config = dict(
    num_hidden_layers=22,
    hidden_size=448,
    num_attention_heads=7,
    num_key_value_heads=7,
    head_dim=64,
    intermediate_size=1792,
    vocab_size=2984,
    hidden_act='squared_relu',
    norm='layernorm',
    norm_place='pre',
    norm_eps=1e-05,
    positions='learned',
    qk_norm=False,
    attn_scale=0.125,
    bias='none',
    tie_word_embeddings=False,
    parallel_block=False,
    init='normal',
    init_std_qkv=0.0172,
    init_std_o=0.0,
    init_std_up=0.0172,
    init_std_down=0.0,
    optimizer='muon_variant',
    learning_rate=0.00665,
    lr_mult_o=4.0,
    beta1=0.93,
    lr_head=0.00588,
    max_grad_norm=1.0,
    warmup_steps=200,
    schedule='cos',
    final_lr_fraction=0.1,
    batch_tokens=65536,
    max_seq_len=1024,
    doc_mask=True,
    train_tokens=434900000,
    max_steps=6637,
    dataset='wikipedia_en',
)
MLP neurons of a small language model. Each row is named by its layer, matrix (up: input weights; down: output weights) and neuron, and shows model dimensions 128-383. Each number is 500 + 25 x the weight over its row's rms, rounded and kept within 0 to 999. Numbers have three digits each.
After each neuron's rows, "fires before" lists the tokens most often just after its 100 highest values on Wikipedia text that the model never trained on; "fires in" lists the words (lower case) most often at its 100 highest values on Wikipedia text that the model never trained on. A number after a token or word is its count.

L4.up1079:503525513500493492516506446480526525501548530469497502485508519468480540506523434483519466532540496535483508573507502544550485490522514461505524485470472458498489493549469522514520481501460451538503500498525516537495476477500488496489490455512475515510458500501480496511504500499486484483482493469481542466519451504580499486492528477474481509521505480466493506512498514481493489469542516507530469488482522519442489540512481482491499466457513522489477492498489505512499475512502526505483535494509481537473506515532541520488479524486502506514464469525528447488503499537461458523531495465481494497530522475487475515523508528473511520531473511549493515546501496503496521493552468501498510565527482528516479475522504528505529490529485488472472478492531512497534509494528479
L4.down1079:474487487528540526506510451490494466565498492511507529500527480528485488463524576491478491531475502486487549472486517485487526491520529468556512494503494502486514512518508525502508503481501461494522504535455480479498534511517484501494469493472510463472516520526543488464485495556486485519508520530506486539521504471490478477478507499415495455472501534443495457518470459512510479500499520437487503514510535487472482491500502516478533484538488521538480527495528495481491495508522489477507508539540470496441528478521467513458504427495529525522497488480516514487469514539508527506455446510527474493487497495481494515525500496461469514535482549518470550507492499517495478489492519470525488525487477513495501493502500493492491529481474511483502514526512461494479537503479481
fires before: "| " 33, "|" 13, "place" 7
fires in: "s" 15, "3" 11, "2" 9, "apps" 6, "details" 5, "3rd" 4

L5.up714:511517500517518524544515479497500496497492493478547513476488503439499486475465463493537546537490489426513505509503449549492512490454494493486438486491518495529474498516517489543494523490480481495482509537513511505525503493471552488445527500485499514518466527476471520520490470510520485550511488534484502488491491532471465509459515491485514503505475477496529494484452459483498525522496506493560530516500512515472495503539464484489465497510495505434450512481477513492504485537480545518478497512513484496557511483534452460506526500512515525480501508493493505558486467514478502506478475543509485521514496488538485520499491517494495461458488537502493505533529467514500514502477468492481489543484508499489485520530483486489530531479504518495471443475492485508518527488540488
L5.down714:477526480492472469558514515500500496478501531457548508502483508474480498465513470462518501503448503443511484478517529513513513461473479501507454510518564513483471509492522431474527496502494484487483529535525469451519518562498525494523454496488466512477482484503500489549498513500474494534482491514516446516503506538475530533495468455487515494492513466488515467448477505494522489529517473529547527505472519557485505538509507521450485546498469509488488518489526512474508491518481487489490499481468529462467493474520457496470509508496532506503517475493566515542517513496479563496480524521510462546480504483484524513515522465513486518486512515494496538490450506559502475472473500511488481504462496466489499471466507492498497495484480475506527431464474514568550480508474479
fires before: "| " 34, "– " 15, "in " 4, "for " 4
fires in: "place" 26, "medal" 17, "office" 8, "hold" 7, "term" 5, "played" 5

L4.up1490:512513493507493502512469511511509499466473501531476516531508510492434473490505479547488508535513481447531501537505445520507482512446504540470525559531521478496499463482481505514456488507519495490523482473472509491502494507485555497483507525517486427489480517470479487528503553482539522496490478477501472515515479540499532471506484529496493494522542567498557513518459467499504534476472488490497453497463537477473499534533491527483497509488470516547471501496495491477490469541471501481471500508516530501540499544511470486470488469497513468481463530496543502485503513499531484485521494476531441485476517572446531486512484489500461480529501507505484488487479514441490487535480500457490526460462564471535478531510447476492527485485479495483558499513506479540519485491532516
L4.down1490:534513517520469490501498525477492502489478514505477490529478478469493471505502498501516522542520504527501515537518523550498510504449499479487517558486553477513529510515547510534476511477533438430492529489497528507479485529507594457469511518500478462512496528479462488510524562550507504466471464485496436512509464514499516511494501525507490510543519512477542467504539508497508485475447494467540497461487527488508528522568476483445521497508488528524481528496499532502471495537469489499509523514515517536534511513495484507514488471476502488468513509535524509491498494496535503489496521461532457508479476544470530472499452494528533470503484533527473474473534495477504485529519525490498512479452530472507484503499465494460498439473449491469505523504483464495469492459501536
fires before: "of " 51, "| " 6, "ing " 5, "ice" 5, "ed " 4
fires in: "part" 38, "member" 23, "members" 8, "represented" 6, "service" 5, "representing" 4

L5.up307:521504527481516508490483535504456502523477498498468507540523501479461494480475547469493483489520516474511487508464479481473516502559511497493507474537504470484499502488498457489520498524498465472509467523502515515471497463507490511466525497525483466509469499507494509504482522513569536519480501510489508501503491526483545510466533514542523542497544516496527506492516569541486501479455510511544511504535537521476414467506479499443511521535456499529516511469494483519482509500459475465445488515525520484515454531470504514487522483480477517530481490483548494484485528490466501514504466472553522513467518491509517527506483517542521515493487479493518487493512501478514470502513520483450476506478534496547548539533468464494558515502493531535507459494457460510464512519533508
L5.down307:522485521501491484483531510479494509491555477457441486524522497465424475504485523532508503503444515482488494477459503502469482502490469489526516473541546534489492504490504504519495507523511492527529467511505480509465487514536536424520471474512517475514516513503484506503508517499559512497481476485520529513516509480457511539510492519500502538539526464508503541492486511499441498510470530524525529497515494550492480508515460496463494507530480531500510422484513510512492499500505502493504518542494544504486532524494471498527517505495501499513510512491489526465548497523473529522491468501490507501511492489509482504476475462544487517506502499526539461494509465504526495467503520494474505540500549491482513500482512496477514496502419525488502484492473509532503497488489520
fires before: "of " 22, "man " 10, "e" 9, "p" 9, "e " 8, "st" 5
fires in: "member" 14, "committee" 12, "chairman" 12, "part" 8, "first" 5, "help" 5

L5.up301:514492501479505489492496476461489504459554500539528539520517493494503478483512508523478478499459464497506518514515469513520454481495508517503501519480520532490482483494525491559514491446506498514471478532490486475495492530504461504495493497499533502453490509513504488507518553497515482500511498456497498478474502522499477524475484502510515490479504502462493487509487519498538509517535413458463530468520496510513478494461500533461505446492488520539517501497465499490527529502510520507528454472505510515533503462473504485471505507546504509449484500494489552502506518501465471517488474524498495494513495523473455491497488486486530526474436472529474498501498478516496496525478510524513484510533544539487495549526483529523488535510444543532546497487505559473433464488504522
L5.down301:484492499507476494459515502508526494516454490526526501502499486522506493532506517508504486553541475505478453470505502532501517496493498534473494484488543490491465500490518524497497520545518499492494499539549505458490528508483478497481496471514497570484503504484504458531510521496518519510488496495526548490490494502475479484519496487499505530426517502503522485498472540535494491517533507476506503432430490487480454486485527484478464520513530485516488481565506495517532488503519504510559500490477515514493530449525562536528543441532487530473473498505517535535450464517471485517455487529454469514501543479523508481500481456496465505492508496507499538491467498506538503491493505510493457489498529519516506517475472502529479475484494485514517497514515497562512483533512491
fires before: "medal " 15, "s " 15, "med" 10, "ese " 7, "ed " 4
fires in: "gold" 23, "bronze" 16, "details" 16, "chinese" 8

L4.up1205:473454510489495492496538478456463548437571517488505487517515521501461494543473466516463498518475515501524539532510490492523500527497461526534468481507509491485453515457488517507494476507481516518489482535505461519509520496485502460516483531500517493465484517491459488499475511490512498494507523478456468474434470502530540495486532480516487521519500512519480455485474484500507490496509483500516525511483513520496464467484483511503490447541472514508448497475471505504511490524496514495553456479476529488527489484521485513462518506473478540522507493536530541527491533505459522526504531490506487495513536464503533508531521512528455499454520468506473474522534490494497458502493507476533493482468506553514510491514507509530537494541502501510497443453514513498489492494465502
L4.down1205:487488490511500496505492453467470488507549486497441503517482540488490500528515496502464495558480520491501501529509504498531487498499491529510502500501493467489481528466504514498490486531495463519479473556504474468470489488527502461520491506532459498447469488487480482489496506527471484562488488523484495530464484498494532516493529476516482523531496495520494457536475505512556493503516466503474533475477455482503440492494482517552477468525518498517456502466502491544535487513534515494534487488498505444566487465485469509467490491469505501515487517501531553523514516560464521503456514492513481515522538489530516524489502509502480467473543560528502457488515535513525446476501510498490510475465534528502514473521510525495501489499491504515517485459498496478475478500472499
fires before: "| " 20, "– " 17, "ic " 8, "al" 7, "alist" 6
fires in: "medal" 27, "place" 19, "olympic" 8, "step" 6, "medalist" 6, "olympics" 5

L4.up1708:481524514516502530505460520515498507545482481534536532538505469492473482522514492489490471492470478526520460483511496532539541478519520416458507472517485533538521486508515491514492457489472472520490523493517485491483495472548499529454528492532455465520523519489465492517496501506531495515490425520480518499488482521450485501522496495486490516473517488475522488514556468510507541497461458504500483510493537486518536544525498476509516521487521513507514523491518522469559506513514484486502454498512479526517540494490518491495506519521501502508524510528457497466481489514459478501475462518508541539449473497478505520548540478490545485430434514481563512535455498487517528504475516470499490505490468521500530502493479507511487485498496493494502497514515477528517443505469486
L4.down1708:461474486519513543481494482528483475518493480560484500542508490494537485487490524516538474475465507528485461513514509499538488507519474510501480493518492533504495495542521506490487467509451508490513510522530443500482477460527548466472514489544491460489476479495469502460503512502533502481480466514477498476503484528493522509501524525501526521475486493506510543529537504486510544477477522486490477491500507520549516488496523454509549520482527512489511495506505502500532479512462506465503487466479486522488478470473502527471510533560528486509486473533482463515509515523466476510513494505460542527486475524504489513544546516507488479462479561466509497553484504478517522535529506463487487516456501556539504499466482494506522532513479495541466497497512504485486467526486508
fires before: "les " 11, ". " 11, "le" 9, "s " 9, "ed " 8, "er" 7
fires in: "singles" 11, "no" 10, "single" 9, "songs" 9, "composed" 7, "singer" 6

L4.up683:548537525477512506470552551469505482520506501533490499499478506497467474537504494507499487505504499443494502507482500483504498527500521479511476514539525511500534493506537519553508460533522539488512475507493530511520493488427534456487450497478505467501486485483471501493481530537521496472446559492475497478505501477514478532473473497523532498511505515512512518495524541515466481506459471521502503508443516510481465538490523512466518518518467562506508557510483523500476512512474482483486552538542515504503495531483468464482489465501500479504541464513531529499516521478502493521531453508480458487509484500462550506483476485521487531525475504480540480466541487487477537466494509510493504469484507462474508524462465456492496493494433526500515494502427485512476465511546501
L4.down683:500507493522510504468501528504517528481523511518504486511497488468472480495491524523486511531482535452507500449434540492515488480481531488485498548503531474532482477466555512560503519523507553469484512482544457523489457491514584450510480479466526468503512529474478515491486502521504486443494543478493476525510470515529483547463500472526478487512521533509487477491479507546468496566422482491509527441469500506507500534471489470428492493493464504495516509520524558515510493450493499518510542525514524511545480511492515467459501485468483534522534480496547487484488468516525518494496498531495499487522499553522463488497449486528460493484474484534560497488497487513508499501489523475495513493473504476458522514486505441492499479468479529487496465481449484498498484477496491
fires before: "of " 54, "in " 5, "as " 4, "with " 4
fires in: "part" 41, "member" 16, "role" 8

L4.up294:535521519484498441492525473441498490520528523501496533506482529483502503512460490495503494525495495460497489517508481476505476495530491486490462512539514497467477501494474494541469498517480498513515528515488475541556467426441514494507467511516538481458495489488469523499458455478477497494522480524503527460488521525471508526497504453515494559489476490540485488504558470471533505502498514506504454486490499544477503542525483492506559487526480497493498501516520534495513495514465492519499462485549452514523522523509472487534509487509494494497459520484489523492469496491484463497444487497517505495529516483512478535520485515490497509458491484489481479481452511481477510558484524514543532480530526521502461465539512520511444483503479497517516494499513514487515504547504528
L4.down294:458482477486491485526518494531541496536536496545491480519490477475516511542536473512511497491520502497515536425462468534490488521502463493509551530524501443508459516493508488541505478529496529490503504539526493506480454487434511487515514522516501500501468452534533474528526498524476502470510541506504485521508482513489521499465495480477519553478523457512521531495509512445485503474509500490515517491540500492503546444547482509525509532527504502439507489466525477529508473492462518470493484544502528487495465498445496478509522514495465475522511492566506455497512488497506454479453503532504473479489495536469533520467491476515474476488492517475507475490456530508432461498489509503536519508508488449504444480509507469513514502483494498512479524537464488534489541520492485
fires before: "| " 58, "|" 6
fires in: "0" 23, "goals" 8, "apps" 6, "pos" 5, "d" 4, "gd" 4

L4.up384:498477506510484534538514442528472498527496492472496505541452537537494450476520506532511498495491488500521525473485481506500480508488519528482496488450481511494490496511489508529500505499545530537463462495531515522499431507508496491495499482533503501501526517519459501510517509501499465510471489538511478476486495537479515455528515479472471466525466476491483522515504458473506534538518471519507500521502496563478521504533532518496489497491507476450517459481483511507546485496491449492494441518442475518490529515461506488506535473539460530489527485568500522511532463508466505494516436464491476529489478499489496535466529504551509538519486529522547486466499451491486492487464535502474509509496509533515514448509493454536480507482439516542470477472515481541468487510495487
L4.down384:470521445519519543480537494525505492533462494472481507485485554495495485519507526518470466494541541510546512505481514503511485501497497483537524499510523534471467459530551548506526473484547508521499505471483478518480457483489494455520470500508532488543527534496478501534522515534480507468495521499501508513506432541491494470482519486488515490495428496486500499525492484491489500507514497497493495550516477521526492480549477493498530422505502498504540508523453496503554495485510498457472464480482502525460539517471510492499490491507491473542501489514514474522517481536512501475490480437491490532483482529510530525475493513487518530517490470509525503492463520549515504503490505521494525430499511483515454451453491506513517524517449584467492488478491547534460489506512485
fires before: "les " 14, "ear" 13, "le" 11, "earch " 11, "s " 7, "er" 6
fires in: "singles" 14, "research" 12, "single" 11, "apps" 11, "singer" 6, "appearances" 5

L5.up1407:473471496478509501470479477490483531499544497506472542534504502467498490540524473538493515503498498455513493563495476494500482493478493483501466479533538494470469523490516527510545455481549504498510484514485491477505510487504464486517477536534486507464474489523483508466545515497494501529507532501500486482441525492594526478503540488472517495518486487475490480495484497537470520515514466475539535492477516493526454482498492514515545497487495487516496498458466494494490490513493550470515502452453527483537528503506489511464518475510527510499504477526541534503459525512491522526483492465485490509491553488524469485491495459496507482484528460490488508567506483432508473546539542498482487526500483559526447530473507489514516483502549497546492476521492477497481509505465506
L5.down1407:513499455508501501506450532494474491502541494531463514511530506498481467492475488494496480518472551457487514536486489427515445499455485508506490502518514498498481546466486527476554504480533496490489485552466466469493472550514498447497481559506469501440519491535480512484521513505516487573501500505489496533469489524500526484463537493494479469525483474492477450523460505503528490497504510495496548495462515516513445498511500532536473472490512512494456501500523494539519494514502516503533479460463499474546493485528461487466491524445511563516491495524525557514496508506444521534483506489465466471495538482520542495512515522530509489489532505482502442513492499484514488495508505473517518489504540518523500532504482544497504509489507498497523506502529506485486481499455521
fires before: "| " 22, "medal " 20, "– " 17, "med" 14, "place " 6
fires in: "medal" 21, "place" 18, "gold" 16, "bronze" 15, "silver" 12